Weights of a small GPT-style language model, trained from scratch on English Wikipedia: biases.
MLP neurons of a small language model. Each row is named by its layer, matrix (up: input weights) and neuron, and shows model dimensions 80-143. Each number is 200 + 30 x the weight over its row's rms, rounded and kept within 0 to 999.
After each neuron's rows, "fires after" lists the tokens most often just before its 100 highest values on Wikipedia text that the model never trained on. A number after a token or word is its count.

L5.up79,182,211,227,165,258,225,199,189,133,191,217,263,192,191,212,174,204,178,228,206,231,192,226,191,261,179,192,226,253,130,139,225,219,236,228,204,235,228,190,232,189,194,162,222,175,226,230,156,163,217,196,206,198,190,142,187,168,228,256,165,222,203,185,153
fires after: " Mar" 24, " Col" 13, "s" 12, "al" 7, " El" 6, "ad" 5

L2.up238,205,196,165,183,217,174,206,198,218,227,197,214,197,212,234,233,192,144,215,167,206,171,228,181,150,202,151,166,127,165,125,227,199,129,227,193,191,165,202,219,226,182,238,202,173,213,200,170,209,220,203,208,153,198,234,178,265,192,215,178,196,163,133,184
fires after: " Ar" 31, "ar" 21, " Un" 6, "or" 5, "ru" 4

L2.up304,259,159,204,219,180,167,187,171,178,203,145,183,167,211,210,169,220,157,205,230,200,191,276,191,222,240,190,175,186,165,188,213,236,176,173,191,139,252,280,217,209,204,200,235,221,263,171,270,174,188,151,197,193,180,162,222,245,228,263,211,193,207,181,225
fires after: "al" 15, " a" 10, "A" 9, " A" 7, " L" 7, " Ha" 6

L5.up181,155,179,179,222,201,206,214,236,239,206,192,248,187,200,205,211,185,195,176,161,117,219,205,183,219,209,194,196,235,192,164,163,220,157,202,211,195,227,190,191,208,201,233,173,209,220,164,223,226,242,229,223,184,159,194,201,154,178,194,233,143,170,201,228
fires after: "in" 17, " in" 13, " Ben" 9, "n" 8, " at" 6, "ir" 4

L2.up0,176,183,242,240,149,163,225,212,204,178,202,200,177,170,257,195,166,207,203,255,230,221,149,204,179,218,173,199,201,236,217,158,178,166,252,174,173,223,207,210,215,182,212,139,202,228,120,216,192,169,189,221,216,203,205,194,232,227,228,171,193,280,162,148
fires after: "u" 17, "\n" 15, " \"" 11, " (" 10, "au" 7, " mi" 7

L2.up224,226,191,197,194,203,188,163,144,203,168,178,269,220,177,230,135,252,246,205,190,208,219,248,237,152,144,242,178,232,197,157,150,227,203,176,233,150,232,220,200,192,223,208,195,204,180,189,244,204,200,180,195,190,172,171,217,161,190,197,160,245,202,196,208
fires after: " " 31, " a" 13, " A" 8, "th" 6

L2.up128,201,195,199,177,170,198,227,194,177,194,168,174,174,183,142,196,218,172,140,203,204,149,235,180,222,225,237,198,179,181,203,173,177,240,183,181,182,190,171,133,183,222,235,260,176,209,188,208,108,164,178,245,227,210,172,174,184,197,214,121,187,176,213,249
fires after: "ri" 32, " Li" 15, " co" 8, "o" 7, "li" 6

L7.up144,212,184,196,205,191,258,175,247,200,201,161,169,206,247,206,237,217,158,193,161,187,224,202,203,221,240,229,215,184,187,220,185,185,172,186,202,151,197,181,197,184,179,204,233,181,184,205,243,178,238,169,202,212,174,228,182,215,164,228,239,172,217,147,178
fires after: "s" 20, " " 16, "o" 12, "r" 7, ")" 7, " S" 7

L2.up420,175,192,187,188,188,184,175,178,161,203,188,196,262,257,204,168,228,242,218,215,206,174,156,190,183,220,106,203,204,247,270,163,165,158,194,176,146,209,240,181,142,173,211,203,198,243,244,208,215,177,158,189,197,148,203,251,207,207,168,180,212,179,220,205
fires after: " " 36, " C" 12, " b" 10, " O" 9, " A" 6, " De" 4

L4.up248,221,213,178,226,217,144,225,146,195,225,175,235,149,211,228,183,170,212,219,210,258,200,195,141,176,231,221,171,165,228,212,235,212,216,232,255,194,205,246,159,223,151,217,192,231,180,206,173,211,168,191,178,180,168,232,231,191,192,207,171,225,176,156,218
fires after: " un" 14, " Un" 9, "mp" 9, " imp" 7, "ru" 7, " Ru" 6

L2.up432,249,148,184,232,213,217,239,250,225,212,170,219,225,173,236,200,185,186,188,160,214,248,211,213,199,247,164,198,195,210,160,99,221,175,229,179,191,223,222,179,175,247,209,169,182,173,170,244,211,151,194,173,171,253,221,150,179,178,231,214,178,175,182,234
fires after: "\n" 23, " \"" 17, " " 14, " (" 13, "==" 9, "===" 4

L2.up318,227,217,214,182,197,215,221,264,178,199,197,196,208,204,218,121,257,195,206,200,238,204,188,253,179,149,221,212,168,168,230,199,183,198,204,197,159,200,204,252,270,173,220,184,203,162,220,215,197,169,176,221,197,234,177,187,180,255,176,163,152,200,186,160
fires after: " " 79, "hy" 12, "re" 4

L4.up195,225,216,219,166,200,158,182,184,196,164,240,185,224,216,233,173,152,198,206,233,206,224,205,151,273,193,195,209,228,174,142,186,214,200,189,186,218,174,186,182,194,218,178,222,190,204,153,237,181,267,191,221,167,171,236,202,195,205,217,208,201,242,126,162
fires after: "s" 21, "va" 8, "p" 7, " no" 6, "ic" 6, " ca" 6

L7.up253,235,218,198,221,232,196,243,250,192,215,201,214,194,194,222,183,227,223,186,181,158,228,253,211,254,170,199,191,201,152,217,161,200,155,189,201,211,234,220,204,197,209,176,183,184,173,243,211,239,160,141,207,202,216,174,204,222,185,256,229,179,191,184,169
fires after: " " 34, "s" 8, "ra" 7, " S" 5, " fa" 5

L2.up372,220,239,218,219,224,176,229,175,255,206,222,179,238,191,227,220,189,207,145,270,186,208,226,103,189,215,225,241,187,196,183,163,184,165,208,114,185,220,193,237,194,207,160,164,187,218,145,200,257,154,196,178,246,230,194,252,217,230,239,195,182,268,168,195
fires after: " de" 34, " (" 9, " mi" 7, " new" 5, " pro" 5

L4.up167,310,192,187,167,194,226,207,205,201,231,147,211,204,151,227,205,178,219,175,203,233,178,163,207,218,246,163,240,268,200,231,213,190,147,189,200,180,224,210,199,170,168,171,165,228,196,267,204,208,183,187,156,209,225,169,196,177,266,226,266,163,178,202,214
fires after: " " 33, " ch" 13, " B" 10, " 1" 6, " Ch" 5, "W" 4

L2.up351,210,223,221,233,192,199,157,215,124,240,203,133,216,222,183,167,210,184,197,233,189,224,205,191,196,185,166,186,262,218,204,153,156,183,234,232,221,218,226,161,207,178,220,229,208,232,185,192,257,189,208,250,181,211,219,177,177,207,147,199,211,194,230,298
fires after: " de" 42, " De" 15, "E" 6, "A" 6, "ne" 6, "hu" 5

L5.up17,216,188,182,198,214,189,173,170,181,208,182,181,210,234,258,193,258,220,269,167,175,210,178,188,225,221,202,233,246,139,162,185,197,189,178,232,214,189,223,195,222,232,200,210,188,209,263,192,257,222,202,149,166,151,219,214,218,215,235,222,210,176,206,150
fires after: "ra" 20, "lo" 13, " co" 9, "vo" 6, "s" 5, " ex" 5

L7.up403,188,230,233,171,206,202,212,219,201,200,228,251,170,242,167,200,208,237,219,172,218,231,219,134,212,144,234,177,205,188,186,260,182,186,164,228,158,190,181,230,160,215,200,164,199,229,211,186,197,200,217,207,181,168,213,211,233,221,191,166,211,186,158,187
fires after: " 19" 20, "20" 15, " the" 10, "er" 8, " 18" 7, " in" 6

L4.up378,178,163,176,185,217,240,179,244,221,212,201,259,208,220,189,216,158,265,185,190,222,194,171,259,209,229,144,171,236,155,235,235,232,214,186,152,200,127,155,218,214,231,179,221,192,171,185,225,180,185,238,205,173,193,211,182,163,154,253,199,184,179,177,134
fires after: "e" 26, " in" 10, " A" 9, "n" 8, " Di" 7, " N" 6

L4.up10,222,185,183,187,206,214,161,161,223,186,189,211,190,244,212,238,247,190,250,239,204,128,203,225,205,201,153,276,223,174,249,208,144,144,223,164,209,182,251,210,205,197,231,198,184,168,238,199,264,184,183,195,234,204,164,196,145,252,168,189,212,219,223,226
fires after: " Ch" 23, "ad" 14, " ch" 11, "d" 4, " Ra" 4

L7.up14,192,195,170,194,175,133,177,188,208,230,148,194,166,202,198,175,196,160,245,221,233,218,248,180,124,202,212,143,245,184,172,175,222,200,201,281,228,256,217,266,199,191,207,230,181,199,183,128,184,204,203,214,222,157,209,213,198,209,231,212,196,195,211,153
fires after: " " 77, " his" 7, "s" 4

L7.up362,188,219,197,194,169,167,156,241,168,236,153,166,179,180,238,161,221,186,184,195,223,203,245,174,199,259,249,194,192,154,200,170,191,177,208,295,145,186,222,217,184,161,177,174,197,175,211,215,238,243,209,194,168,208,189,187,213,201,223,218,211,167,218,190
fires after: "\n" 52, " " 8, "," 6, "ation" 5

L4.up326,265,186,216,175,177,167,223,149,230,171,186,186,215,246,271,246,220,166,257,202,217,149,187,199,174,178,184,167,213,165,145,221,187,129,216,188,183,205,198,173,245,222,155,193,191,185,213,210,183,150,182,220,198,197,259,149,205,258,227,209,185,161,236,190
fires after: "t" 14, " Ch" 12, "g" 10, "d" 8, " P" 8, " T" 5

L2.up265,201,165,206,186,209,261,196,208,218,249,240,217,254,210,184,209,236,180,126,168,188,219,215,187,207,189,173,146,261,240,247,136,224,202,238,161,205,216,245,169,196,207,186,156,180,245,135,156,164,197,182,147,172,132,245,158,227,179,158,190,211,197,157,212
fires after: " an" 23, " a" 20, " the" 12, " at" 10, " so" 8, " The" 7

L4.up414,163,182,206,203,215,267,240,191,147,167,142,246,167,217,176,240,207,228,222,164,177,196,163,219,193,157,139,176,232,218,202,231,179,199,168,225,222,267,202,242,169,182,240,200,187,186,198,189,180,181,198,181,211,184,211,240,240,210,183,189,187,189,203,221
fires after: "n" 29, "e" 12, " N" 7, " in" 5, " E" 5, "equ" 4

L4.up210,174,211,209,208,191,167,265,178,177,190,149,209,224,177,201,155,172,229,184,244,223,247,255,175,162,233,189,190,195,183,187,183,185,145,197,139,194,247,237,191,193,255,222,195,217,246,168,205,165,232,191,261,188,229,231,227,236,123,176,201,217,183,201,219
fires after: " B" 15, " b" 13, " Ba" 9, " F" 9, " Ca" 8, " up" 8

L5.up172,178,206,194,176,168,176,204,198,202,166,230,192,203,158,197,208,200,181,249,192,193,227,177,267,123,230,290,190,197,226,209,251,175,181,196,185,175,190,204,175,193,199,222,211,211,221,189,196,192,204,265,211,202,166,220,218,202,200,234,190,175,300,192,229
fires after: " at" 15, "p" 14, " con" 10, " dis" 8, "ef" 8

L4.up262,203,210,188,165,219,207,241,213,234,212,206,282,220,167,192,206,160,182,182,169,165,182,223,151,143,189,225,175,224,203,186,202,159,176,171,237,216,234,184,161,191,212,187,188,169,171,195,184,233,230,223,141,149,185,233,182,191,196,177,182,242,164,151,209
fires after: " in" 30, " p" 13, " the" 11, " c" 6, " ma" 4

L2.up281,207,162,185,194,221,246,211,175,161,167,210,184,226,147,194,193,197,203,196,166,211,224,166,213,217,224,191,255,228,236,104,177,184,215,230,203,212,170,193,221,222,238,229,156,187,234,212,211,152,223,226,163,209,206,196,195,214,237,211,202,201,187,151,158
fires after: "\n" 34, " re" 11, "==" 10, "===" 6

L4.up407,169,203,171,184,255,223,225,195,227,218,188,263,250,143,227,248,212,218,171,199,161,185,201,201,223,247,174,178,202,147,177,159,180,148,201,213,196,173,230,219,187,186,218,162,215,223,162,168,230,206,188,246,216,162,185,228,187,190,179,154,165,242,127,225
fires after: " su" 14, " di" 12, " in" 12, " Se" 10, " Di" 7, "act" 7

L2.up15,206,237,164,197,172,218,232,265,206,203,199,223,188,210,243,202,174,210,144,213,187,217,224,148,201,235,209,214,204,248,230,158,202,200,178,170,200,147,281,204,216,160,239,123,136,292,193,147,190,180,222,202,212,150,179,192,228,171,213,253,151,211,205,224
fires after: "qua" 13, " we" 12, " Car" 11, " Bur" 6, " Ru" 6, "ri" 5

L4.up281,214,183,250,167,220,196,181,195,204,101,214,211,201,203,237,199,228,164,192,189,183,200,187,185,237,152,192,152,186,203,257,173,214,196,210,241,230,200,232,162,192,200,164,210,215,167,191,232,245,203,188,225,260,168,217,175,192,169,226,257,156,186,216,193
fires after: "s" 17, " S" 16, " D" 11, "c" 10, "la" 9, "e" 7

L2.up250,260,222,246,144,216,192,203,230,182,162,205,219,208,178,219,171,232,221,244,204,228,175,229,194,215,151,218,204,201,208,171,188,193,188,241,155,177,137,175,183,174,251,233,202,183,207,205,237,183,207,187,206,219,202,188,202,194,206,211,204,227,160,229,204
fires after: " c" 17, " G" 8, " Ri" 7, "li" 7, " Li" 7, "il" 6

L2.up419,199,192,206,180,195,226,269,228,238,180,252,213,247,201,131,204,200,181,200,198,200,189,246,203,129,211,194,259,249,188,153,162,191,254,172,200,173,194,149,208,220,192,178,164,190,177,154,166,223,238,246,190,208,188,206,174,183,258,159,185,169,193,232,199
fires after: "s" 28, "om" 9, "ist" 8, "ph" 8, "x" 8, " p" 7

L5.up218,192,210,154,235,178,174,238,199,210,163,166,133,194,203,213,198,215,215,214,273,188,215,275,249,212,162,222,200,209,172,192,203,206,230,195,242,214,219,215,208,223,219,168,218,258,182,162,260,162,220,176,162,192,194,166,212,195,212,153,139,214,209,214,157
fires after: "li" 17, "s" 13, "ra" 13, " f" 9, "ver" 8, "al" 4

L4.up8,219,187,227,138,199,179,192,248,178,206,186,204,234,153,224,172,149,193,208,219,238,217,195,199,227,203,173,201,204,239,198,179,165,199,192,195,194,171,228,199,242,205,214,141,249,220,127,154,229,211,183,233,249,148,172,214,196,258,215,186,280,209,230,226
fires after: "ur" 18, "ri" 11, " Pri" 10, "ver" 7, "ce" 6, " Bur" 6

L4.up396,172,246,204,187,201,195,207,243,140,192,182,197,199,205,183,224,184,192,210,240,179,238,225,190,225,201,236,280,259,187,217,235,233,223,193,166,196,203,197,246,210,250,161,202,203,147,209,181,208,176,209,194,142,228,248,182,149,200,171,186,120,197,250,212
fires after: "re" 16, " co" 13, "R" 9, " la" 9, "E" 8, " A" 6

L2.up411,179,176,211,182,202,190,211,201,249,196,168,211,185,213,201,208,194,193,190,206,240,179,188,118,199,208,192,176,180,201,191,149,182,208,255,254,213,203,222,151,211,194,231,201,135,255,183,155,174,225,236,169,246,211,205,142,199,192,257,259,171,199,246,190
fires after: " " 19, "p" 15, " sp" 13, "br" 8, "g" 7

L7.up128,156,153,247,196,164,179,177,237,212,198,206,268,163,217,240,141,218,189,197,192,198,197,225,203,158,197,185,200,203,249,200,170,204,174,206,258,200,239,169,234,241,188,141,250,157,189,197,131,176,144,224,233,202,200,222,200,222,169,173,184,238,191,210,174
fires after: " " 29, " 0" 12, " Ro" 11, " 1" 9, " 2" 4, " Al" 4

L2.up384,197,164,186,193,171,205,244,194,173,198,155,240,233,168,211,173,155,186,199,204,225,202,197,157,174,211,256,186,309,201,208,186,208,184,219,229,230,210,187,216,145,204,185,229,166,200,184,197,224,190,232,211,194,245,206,193,197,209,230,228,186,241,263,197
fires after: " (" 38, " " 21, " \"" 9, "\"" 4, "\n" 4

L4.up363,174,160,135,265,218,179,258,239,202,182,186,208,198,243,221,233,211,124,179,205,196,206,236,181,220,195,241,229,227,219,168,202,262,237,210,218,152,172,241,221,181,230,201,139,188,199,173,178,177,196,163,169,197,198,182,210,169,203,217,163,164,192,221,179
fires after: "," 19, "er" 16, " V" 12, " An" 9, "hy" 6

L2.up505,272,145,162,217,253,215,132,188,230,188,146,200,252,211,249,219,156,208,175,201,212,214,209,220,232,205,240,177,220,243,195,165,186,219,171,244,231,169,211,198,184,260,181,212,172,245,186,149,196,230,233,189,186,226,164,164,206,230,187,206,148,199,162,202
fires after: " P" 21, " p" 16, " C" 7, " Ca" 6, "com" 5, " " 5

L2.up380,225,209,177,268,193,171,219,154,115,282,285,189,145,193,218,264,206,192,187,172,187,184,155,175,158,176,144,253,242,217,215,175,227,136,218,206,221,220,197,237,181,202,204,234,225,170,204,174,174,205,194,197,182,237,190,194,228,192,214,190,222,235,157,204
fires after: " con" 34, " (" 11, "en" 11, "\n" 10, "==" 7

L4.up159,185,160,189,175,178,227,168,193,187,178,185,250,251,213,196,187,222,210,278,158,190,243,133,201,184,205,197,161,253,193,194,180,234,206,224,149,228,249,198,184,250,185,237,130,213,198,200,200,244,182,195,222,175,212,191,212,225,136,233,154,148,205,175,142
fires after: " (" 20, " of" 16, " on" 10, "self" 8, "e" 8

L5.up2,167,163,193,174,192,207,180,198,214,155,201,182,179,236,252,192,264,185,218,170,178,141,206,197,229,189,216,203,151,211,199,166,214,220,214,241,205,197,181,211,208,235,227,147,226,201,144,145,223,149,268,151,204,234,153,133,216,193,129,208,171,200,216,206
fires after: "s" 37, "k" 8, "p" 6, " T" 5, "-" 5, "g" 5

L7.up456,188,152,162,227,274,165,185,228,163,223,185,224,221,178,277,191,193,150,233,217,169,214,200,170,192,216,169,203,247,214,236,204,179,196,209,184,198,214,212,186,240,264,207,224,185,194,173,195,198,122,201,240,184,221,193,212,203,240,221,190,238,260,228,238
fires after: " ca" 20, " d" 14, " Ca" 9, " F" 7, " Pa" 6

L4.up294,277,172,186,235,174,171,261,194,186,212,174,206,192,153,184,224,233,177,232,172,185,149,162,190,185,179,228,165,229,192,184,187,160,186,173,173,191,230,190,197,237,170,147,147,197,219,224,203,200,241,192,207,195,190,233,175,173,197,203,163,171,170,208,215
fires after: " in" 28, " co" 22, "in" 13, " su" 7, " out" 6

L5.up230,127,170,216,241,221,201,164,246,166,198,178,264,206,204,228,239,197,250,240,189,217,223,226,216,185,199,179,193,220,193,221,191,168,199,139,175,183,236,265,207,214,203,203,228,173,206,198,204,216,190,113,224,196,155,170,227,201,189,198,177,201,218,188,259
fires after: " su" 14, " Se" 14, "ent" 7, " Ju" 6, "or" 6, "f" 6

L7.up24,170,217,167,213,206,203,175,202,207,206,175,204,165,223,225,220,175,165,184,156,204,164,144,181,155,223,225,210,255,235,204,215,182,218,251,176,181,207,202,229,164,175,251,185,188,203,194,172,213,220,220,164,221,204,220,186,226,203,186,272,100,198,186,188
fires after: " F" 15, "ch" 12, "mit" 11, " ch" 7, " Ch" 6, "mp" 6

L5.up420,164,194,188,185,216,164,215,142,200,262,178,190,188,243,203,159,200,244,174,239,197,174,180,200,153,164,192,186,245,224,224,255,203,133,207,230,159,204,244,145,205,239,234,182,243,178,192,155,225,180,179,208,164,165,154,227,184,233,292,184,198,172,152,219
fires after: " " 28, "ho" 9, " Mo" 8, " O" 7, "O" 7

L2.up413,152,223,239,197,157,160,232,143,227,199,247,184,203,190,210,255,209,195,171,216,257,158,201,199,171,175,178,208,215,220,176,160,189,215,212,166,231,184,201,152,163,237,218,198,217,168,209,183,127,185,207,260,154,190,165,266,159,210,165,194,192,188,148,148
fires after: " pro" 19, "ro" 12, " Bro" 10, " Pro" 10, "com" 10

L2.up301,175,192,140,192,239,240,229,176,244,151,213,173,164,184,187,246,207,149,165,163,157,210,220,234,224,161,178,237,214,187,215,197,182,151,183,220,184,222,216,235,212,149,231,182,254,209,180,217,166,189,239,213,202,159,177,295,189,160,189,204,227,205,194,219
fires after: " re" 47, " in" 9, " As" 8, "in" 7, "man" 4, " In" 4

L4.up193,161,209,230,148,216,227,247,223,227,224,209,193,216,141,170,167,229,138,238,207,191,218,230,201,208,186,259,163,231,258,188,184,218,113,180,196,187,223,157,218,178,201,206,241,184,202,243,214,253,224,228,166,193,252,170,215,211,178,146,199,170,219,214,172
fires after: " " 25, " p" 10, " c" 8, " C" 8, " wh" 6, " under" 5

L2.up235,155,217,199,192,225,154,160,213,155,206,263,253,225,228,219,170,241,160,165,190,195,218,202,213,176,177,201,202,214,193,188,146,200,207,172,167,191,279,204,235,208,142,213,215,194,203,196,213,202,183,172,233,165,176,186,179,180,187,176,199,183,227,185,122
fires after: "\n" 62, " mi" 8, " " 8, " A" 5

L7.up201,200,157,191,219,189,185,189,214,189,231,189,230,191,189,175,245,194,228,206,154,166,217,185,203,169,213,180,151,201,194,222,267,207,213,208,148,217,228,239,215,152,154,202,206,218,230,207,181,177,251,165,193,164,177,164,274,226,173,219,180,205,192,190,181
fires after: " in" 19, " O" 16, "er" 8, "N" 4, " In" 4

L2.up355,194,248,249,175,208,152,216,201,260,257,178,157,203,206,177,181,216,148,240,224,208,153,211,224,162,210,193,216,179,195,232,162,224,140,185,202,186,184,191,245,208,224,133,163,197,150,181,251,273,181,196,207,206,179,188,203,202,199,210,166,210,190,227,144
fires after: "st" 19, " T" 15, " in" 7, "f" 5, "t" 4, "ly" 4

L2.up205,215,169,213,208,194,180,211,153,187,201,231,226,279,255,206,246,219,231,220,241,235,216,193,193,235,181,210,251,219,135,168,190,200,248,194,192,205,181,149,210,204,190,171,195,207,200,196,182,177,219,243,152,169,215,185,227,154,215,155,191,193,209,171,204
fires after: " pro" 29, " Lo" 20, " Sa" 15, " Pro" 4, "ro" 4

L4.up357,240,179,211,172,217,186,252,159,169,232,227,174,215,217,209,197,202,236,172,191,188,150,225,228,173,256,176,220,237,226,196,255,128,195,217,213,175,202,175,196,219,232,213,184,166,186,201,236,221,282,174,189,194,208,189,148,200,186,206,158,215,154,167,184
fires after: " p" 38, "," 13, "t" 7, " in" 7, " ex" 5, " ch" 4

L4.up15,119,169,175,199,234,203,219,175,200,201,206,233,200,185,160,179,181,178,171,161,213,230,192,209,198,206,151,171,213,215,223,188,221,246,247,216,194,213,200,269,256,173,252,188,198,156,194,159,201,250,132,231,168,192,209,216,227,208,175,145,140,273,167,182
fires after: "\n" 67, " co" 8, " " 7, " F" 5

L4.up307,250,157,223,194,232,233,159,249,232,175,206,175,137,178,156,158,198,205,174,178,172,238,190,183,244,210,201,230,198,194,251,230,201,159,269,186,195,163,192,226,213,147,197,232,251,234,171,261,178,206,231,172,228,179,243,209,180,234,210,178,239,157,168,161
fires after: "n" 18, "t" 9, "en" 7, "in" 6, "leg" 5, "il" 5

L2.up101,165,175,193,212,210,187,202,203,177,243,181,155,184,206,173,200,174,227,192,145,188,176,204,236,237,153,212,204,222,211,187,158,219,198,169,228,233,219,236,197,170,209,176,223,193,212,242,191,245,162,216,220,182,246,280,233,187,163,159,157,183,194,248,172
fires after: " de" 19, " game" 13, " De" 10, "ult" 9, "air" 6, " new" 5

L4.up192,178,203,205,177,221,219,225,234,205,195,202,183,204,270,137,211,179,162,148,130,191,247,239,263,190,185,198,184,200,166,220,236,192,203,237,215,155,189,212,212,151,212,221,179,181,186,161,230,248,180,173,142,239,188,231,205,203,178,216,236,193,190,216,213
fires after: "s" 40, " " 26, "c" 10, " st" 7

L5.up330,170,166,202,240,191,207,203,192,176,212,190,227,183,168,167,181,235,197,212,204,144,194,169,219,177,182,196,236,216,199,164,216,166,226,222,225,193,268,279,278,232,154,172,256,217,152,180,132,191,185,173,178,228,194,186,250,234,192,171,183,201,198,190,220
fires after: " in" 27, " re" 15, " In" 8, " con" 7

L2.up370,221,229,197,183,183,192,224,235,204,217,181,272,216,238,186,168,219,189,223,195,258,177,208,173,213,187,187,212,131,254,194,204,196,242,165,191,202,188,202,142,212,190,250,243,146,217,235,223,161,183,188,246,181,186,180,165,193,217,245,191,190,163,231,207
fires after: " Li" 39, " sp" 15, " " 13, "ri" 9, "li" 8, " Du" 6

L2.up99,260,144,213,191,122,188,263,208,172,206,249,206,177,217,211,212,186,210,181,199,258,198,224,166,209,220,201,187,167,201,184,199,216,173,244,245,167,166,232,208,196,267,194,189,178,228,177,187,175,189,179,171,211,209,218,215,257,218,274,163,205,167,119,150
fires after: " (" 36, "-" 21, " \"" 7, " by" 5

L4.up170,175,250,194,198,172,225,192,246,199,198,188,198,213,202,170,145,225,205,146,184,234,210,202,222,234,263,177,219,237,190,197,185,250,190,216,185,233,201,179,219,251,218,191,225,185,137,192,207,207,200,182,206,184,209,143,192,224,228,220,179,143,216,199,201
fires after: " " 37, " in" 27, "s" 7, " comp" 4

L2.up489,254,250,201,246,186,225,153,231,193,189,201,231,214,210,194,193,117,231,226,158,209,219,243,210,182,184,171,174,214,172,259,157,163,184,232,202,176,203,191,224,230,161,208,173,173,178,223,165,162,214,163,215,214,171,183,186,157,207,185,149,163,240,131,195
fires after: " re" 24, " Car" 8, " For" 8, " Pri" 5, " Ho" 5, " Ma" 5

L5.up240,190,233,188,148,177,198,149,226,187,256,174,166,163,252,209,182,205,144,153,148,197,243,233,237,217,192,130,210,205,208,175,178,245,212,158,163,151,208,247,251,219,202,158,217,226,208,192,219,216,191,233,211,213,237,240,198,218,233,146,200,219,205,219,225
fires after: " " 26, " a" 21, "c" 8, "ill" 5, " de" 5

L4.up82,181,195,217,195,169,143,223,182,167,204,189,179,205,250,193,167,184,169,294,162,247,162,239,154,178,201,214,204,203,226,198,191,232,189,189,215,163,196,214,222,172,168,209,244,220,204,196,176,192,195,225,226,256,271,197,205,206,254,216,184,199,219,166,257
fires after: "o" 22, " Al" 17, "l" 14, "um" 8, " Nor" 4, " Har" 4

L5.up310,179,198,183,181,198,181,186,225,249,167,181,189,223,176,175,202,228,161,218,159,188,229,205,189,180,231,251,163,222,216,240,232,186,187,233,206,201,220,164,276,196,224,171,199,167,167,162,235,209,158,196,134,230,230,181,175,219,221,255,217,195,196,159,189
fires after: "==" 18, " f" 14, " F" 11, " c" 8, "f" 7, " C" 6

L2.up57,204,177,172,214,188,175,189,219,183,189,165,244,193,209,179,165,216,224,211,182,286,153,123,199,193,203,199,211,148,196,193,138,210,241,202,191,237,227,254,195,202,169,230,218,216,175,279,236,156,178,226,201,190,235,243,188,251,195,261,211,196,132,218,192
fires after: "gu" 19, " h" 16, " " 13, " ch" 12, " co" 10, "am" 6

L2.up30,222,132,189,182,211,185,212,193,272,262,150,252,241,206,181,251,194,214,203,182,175,201,229,155,183,195,232,246,206,220,257,214,204,190,211,163,175,171,245,200,237,247,164,194,183,208,148,189,191,194,182,210,206,180,209,201,206,214,196,137,159,242,219,260
fires after: " so" 22, " So" 15, " a" 13, " an" 12, " A" 8, " Australia" 5

L5.up475,217,255,238,257,162,202,176,125,221,199,232,209,178,193,238,233,192,225,159,191,224,187,256,228,177,216,188,212,197,191,190,251,188,191,167,213,229,239,189,209,200,182,173,206,178,194,154,197,210,266,174,200,162,209,219,198,165,223,180,193,159,232,158,187
fires after: " de" 28, " re" 9, " De" 8, " Me" 7, " Ho" 7

L4.up503,198,193,214,200,195,192,251,208,177,194,121,194,204,193,248,239,186,242,259,124,186,201,212,164,198,145,192,153,220,221,205,241,216,205,206,158,192,245,192,189,254,222,181,167,210,148,209,139,151,197,177,175,199,190,180,203,218,201,218,207,167,169,256,218
fires after: " F" 30, " N" 9, " E" 8, " C" 8, "e" 6, "F" 5

L4.up160,195,176,183,194,213,237,172,174,124,230,207,224,179,211,219,177,240,217,231,233,229,215,221,169,227,219,193,244,220,154,170,235,139,211,171,181,149,147,183,205,264,190,247,241,149,209,179,219,238,206,205,204,147,178,198,195,187,171,238,180,184,159,178,209
fires after: " co" 21, " pa" 12, "o" 8, "bu" 7, "wi" 7, " Co" 5

L4.up102,206,187,233,153,196,170,206,201,188,195,187,220,214,188,181,191,200,158,198,209,176,150,188,190,229,189,225,236,220,259,149,220,243,217,260,172,185,206,231,203,216,221,165,197,206,159,178,226,152,216,189,183,214,235,178,205,262,243,190,178,201,198,188,168
fires after: "s" 30, " Ar" 15, "al" 8, "S" 5, " G" 5

L4.up166,230,226,185,183,230,174,238,206,171,186,227,206,180,202,190,166,198,174,187,141,232,194,243,195,199,204,248,202,285,216,163,216,226,205,252,196,165,233,187,238,213,236,180,247,134,206,138,206,188,196,192,244,164,210,187,207,204,217,189,146,178,185,167,177
fires after: " p" 30, "age" 8, " As" 8, " some" 5, " in" 4, " In" 4

L2.up300,236,184,229,216,182,216,165,177,191,204,152,202,202,193,202,202,229,198,205,212,188,164,222,227,183,163,195,224,259,196,205,160,213,169,132,190,168,183,166,257,218,259,243,150,174,200,202,195,142,219,169,183,221,197,236,213,193,183,197,174,201,208,233,187
fires after: " Ch" 14, " co" 10, " Pla" 7, " in" 7, " H" 7, " Ko" 6

L4.up405,214,170,161,180,275,202,220,232,233,219,195,217,132,184,235,192,192,201,243,225,205,242,153,176,202,221,214,178,222,220,219,193,250,188,182,186,211,195,196,191,233,147,222,181,247,157,154,237,178,171,200,190,168,211,246,229,195,181,259,210,206,179,230,232
fires after: "n" 40, "s" 8, " N" 7, "en" 5, " 26" 4